MLP neurons of a small language model. Each row is named by its layer, matrix (gate and up: input weights) and neuron, and shows model dimensions 96-191. Each number is 500 + 40 x the weight over its row's rms, rounded and kept within 0 to 999. Numbers have three digits each. A neuron's up and down rows have the sign that makes its largest values positive.
Before each neuron's rows, "fires on" lists the tokens most often at its 100 highest values on Wikipedia text that the model never trained on. A number after a token or word is its count.

fires on: "2" 85, " D" 4, " S" 4
L4.gate146:505498449553529507530515535494482510535435489433557523499553466534505502450509479457455512462461472545506460546425481551495487537532514447487473492456460442523533480501443479572492475419567460432465485386489459483487414552541495468527481523511474504508509407487506430492552537559418553453
L4.up146:608500451476555514502550480445551514526563463543438511559527502454507474493567555523478570498471418552495513548542511454509463588476502474526447539532489525531522525472565506450482555550508474454482476495465485554502511552545478528576471546531486483477520517481529505451447487593557450488

fires on: " not" 19, "g" 18, "port" 10, "l" 9, "ation" 7, "p" 6
L6.gate25:513488500535527490497454498445482538501550519470489535507543483487511552442523485475510510547553447461565449508498534437423483486599538460543555495471506518563475517591434500492507487489482535541500529495577519470567480501453547484521481520506368511471465550478532448500481513488497543484
L6.up25:404426528528462521457508480506481501467475485515445498567513443465464439428510525467502528535556507463508466499524470512466430471559466430484498469508540482591506534570399486478472545527517451507517471594479463485528535561545451496498464530537442488460465460432483474530521558481495527449

fires on: "." 21, "R" 17, "S" 12, "t" 9, "ith" 8, "in" 8
L4.gate186:408506525490578526499480485500504484466479582564551601525551471438544500499492591507508493485532481511472478457484543453445469457500458560473475529484490478487522453486484503476543580457491482483500492433506552502506510514458496473495581516546473502468500438458514452500519479521443480453
L4.up186:472506509416560462560551535520455472525533486477427494501621549540521443563548521524523521507504515495461513535535527496497466575518471530460495548538483541506463472488468556460448480391496501518510549501555543456533457542444539531459562500455523448596440491535413464472476510393536495521

fires on: "ing" 41, "ot" 27, "st" 11, "t" 6, "f" 4
L4.gate93:499440457509540471589429566489417498530586453495489525499515544568485512559497461458506446450493441515566470529535474487509567458484496480499529517469523524542510517494494526466528548509414471509545502518491509463547458578536490530503495514500494535447507489503479454564568579541516455502
L4.up93:501486552485525446467415511590570456536501451500552523478491465557513518579472510513463504529474461528506597458534447545480480534515513467543500445465442466499510483464569480477524467466516561436513492595508494469514502507481425444550491459524444491511543489577480498503517438537500517514

fires on: "z" 22, "e" 13, "ric" 12, "ar" 9, "ic" 9, "ang" 9
L6.gate242:505467541549548510528515437532553543507508532541556494507509518568472479498594449509511474423532399455596557516474558468479511485479518488463472474548522517631523479500470500530563517481486505479467513436485487519455504564514534467512535542436515539553462493420478518537493501509527473513
L6.up242:525407511495499507535510494535487547457524559562528446564521551566503482526523500489517488547519405507515503491569532491517525517468547472523489507485484464611483398513451479500565446593485546472535590512460516542508450573496499565472421522515577462608488432494498549559426511487517503458

fires on: " an" 20, "–" 14, "1" 12, "et" 10, "el" 10, "9" 9
L6.gate316:519559516520532435549497480572485559502468487448454485456457461484457521528555458557556488476470473485490562557442516494454500533518486535532569451469478484552517476477483493590450521470443501517510489528492445502468460487540481475453530491426538551464515454520522449524606500465530475471
L6.up316:492526573482494400572502504507471540509414496425421510500485550477503463526544508552601549508497481508496557537457457540454507465535522515545551486476509433523444499475522483597471502539464513499560493540557491468484466462477465441414512485457502492471545452535522484550533525461500449465

fires on: "ar" 32, "her" 29, "at" 13, "ong" 7
L4.gate156:429566472619484461540481509578468534530518453462457515433482446589443550498472519470511477470461501515502451569423444422548459476468421494491525487414509479524478492460529546474538490504520456467515427501494537496485448468531518484484531536528499515504502503462396503447489576434479541574
L4.up156:435473398553519463498454489518543474585450506532523451537464443457538576575449568389469481499511516509484453488549592552562489501494416525493541491478495466483446561553537512452470520545448478539532502525463539517512504481529556577477467514465465464453521532475422496412521462409499498511

fires on: "an" 33, "s" 26, "ound" 7, ")" 6, "+" 5
L6.gate115:468471539596545447452441543557420504456562587557540604478531493499490473501535472465512430490495529490499426494528542416516412510534561470517505516509487533443544490509486560520532444491469588474452506539540489543473468509531468532526429490444516485475499539483516441434492439538524516511
L6.up115:478414509544475489464532509526473463500533470505459478450512451470559520508492548437533429518518505489456510457514591437447512527482543433568503461427512525466480603534484447515441481545556495548428466458458580506419554504489447531494545580526490476491488461593491476521506500470505510561

fires on: "on" 18, "k" 15, "ation" 13, " W" 11, "oc" 6
L6.gate199:455540498529511594424499433529508490458485451514574552477514507561486467530556509489512492447569538450455504430494500456494551517485421526451540532452603462484533566506526420514516466486438532495504472433520570520459493455511475468548525551434494453460470523447509518456478530540532458524
L6.up199:531548422526486504481451514443462511496437496563490548478464452468553494552485439478440567507518585491512512444516564503472514475514426537503445536452605511524557524460473511524501460508454551457452518514485582513498521480544422522509413490429473504544515491524540476552542496503555496470

fires on: "H" 31, "A" 31, " H" 14, " he" 8, " He" 7, "L" 5
L4.gate209:488481514518500519435527449502460449426502480505550562434549507467467503522475446479463442523536467508571465463473534489529510570473452490459486458523443418533477516534469512487558515518471567441535539495493448550496495497530504505567496500438497511521526503450515462479488534512409563517
L4.up209:508583442471568519580477500466437490533560492544465471509443519531544511545559530555530525538394476580477498541483584504492510569506432460446455474539501505517495456494493497445496498463471496511530499581528487530474511547434525468500437417556453532540419486479458480501545497524537458549

fires on: "un" 100
L4.gate139:457565502429471605465450476543511517551471540511474474491512496525534497479539574559537473466467528481525474534442536468513533477518566474483503564527568549561499529416504478520557501497516480510503456445444432490516517615460596484537457554506501532567458396523479544479523579522514450519
L4.up139:476563509512451505467472490548518507468541546549543512506516519518496541495482566470480542538532581528493590478457443519519466488504545461527437481473477530505527521453527449446572536470523508519528523471502436460499491495494526501427543519481503529536541493493535615426523428513435548402

fires on: "s" 44, "y" 13, "ers" 7, " also" 6
L6.gate68:412485422499502483512514526526441470542480476558529574449544460439468540512480493443511481599517530417533482474456448532567527480524483557413505544537529474512530444459535555507427612461508492454461450474498506466483488531589476507590506510488483484459590485441497446502471475567528496550
L6.up68:490442545502520480536499448511472457463472458453437515409524486433510535527505564533448576428515562491506476511505477421480503479482457510532526471577427478550451553448520488490511539469494481580450510547523457485416509505493599543489542490458502533464563528473450494493491485551492507490

fires on: "d" 24, "ent" 24, " d" 23, "ated" 8, "ed" 6
L6.gate203:509509469475441484538601417458452537462513475523474492545530509492564467466468553504541425550434526505519487561544482572501465500509497552490491465504525452514519517484468522444468484474442495446410431583448455539462523553476508499552540529459477510475506510543544473498595595484469512451
L6.up203:569527553500477491551524457538429486563505514462503524531536562495527446500534568500504445537516514498476487506509554469458529444473561554525427498500531473493408515516508460467494419526503495481503486474453499541488516530488465441522485522526432523450471503564607469492573525522447414496

fires on: " pro" 43, "ue" 12, "ice" 9, " |" 7, "ine" 5
L4.gate49:541551518495517439484545449512544446457507502477516559459479469497540451547474472461501529473470487497518515479582564470501489542453453506500587515571481450568545505535579473526507519454484524513479485474487537451527516493524512445470464483510522457439533499463454571506446492539520412473
L4.up49:383480585500485516553489450504523500517476515494512513422419486510528470488484488534501515583516503508495470476486522546585502539519464557465508499466508448446525570607464480483553531536462480490480496616504497482486537466559452499546509427476501516541504579427505521448504544494516519549

fires on: "." 98
L4.gate34:527487540486539504571559515504495523530496527441495556500462459573469540494456578488512486505483475550514537541526499527399520430422567516544465589502465507522439560523495484506480467479493496442506508508503506463477506586544574502497487453549453492413507505481433537526471506538499552406
L4.up34:483544481465529501510572540589522554475523509486521433535504565531445540508465536490524508499482494452572523477547514463556516467501459488463493458501437515461474533469452463521473471472561532529465543486496522485476534502398560502495504498449465503474473534518460512507549440448450422459

fires on: " k" 85, "k" 6
L4.gate262:544477464522498479453456561453489550523508534579517464406494441528505430523519493472458504499487501543557468457500558480592566451529488507496486569365495489458491553446503514435463488514457491528502487556525507457524519478558453617583478604477406483509518461487513508546498432487513534570
L4.up262:480539513549539457491461479402509465575469493509480509439535496452461450490560525451516520487458592521507456563541459443572446473492456570525534550519462441535446507500513537461510566486441434544498472508450527526520494542492457508477483494517494520435496495469405532510452506470579491441

fires on: ":" 26, "ver" 14, "2" 10, "ther" 9, " g" 9, "I" 7
L4.gate143:510556468539451567546462485522393418587456525612502485478525486524500580499545495538458472453491478542458478517496488499496494511467526492501513478416479443482444532489467507510459485542507594493427466512508467471511532431545494530492463538489417544472538470499532466544620485524550495487
L4.up143:506490482519512480541534447509493578487533452523524509552520494505505497532500519492494444501484565518424513414524517533506434469533540462585467517492516451459509564547486572509478525434453546515505466486504450512499472473526450521448546527517543538425449475486465540490451520451487509529

fires on: "orm" 34, " as" 25, "ay" 14, "m" 14, "im" 5
L4.gate112:527505454546530506434482528409476523443489538426438549473500527462516444498515503483567479497492523479540522474478434556523430433536493462532573525528512465475558465502515573495506500543483519552486502532466562532562507481524514477533482466484508459534466489526450518466520568457489503520
L4.up112:449467482576496470420533559458449531459498531579481481521478525468517500503559492520502524506462489507553589517506576516514498491485524495489560401462483506502492460540576502500499493476548489506461521481569527537490564482501493464440459513531519540493550553497464502446525442469549505471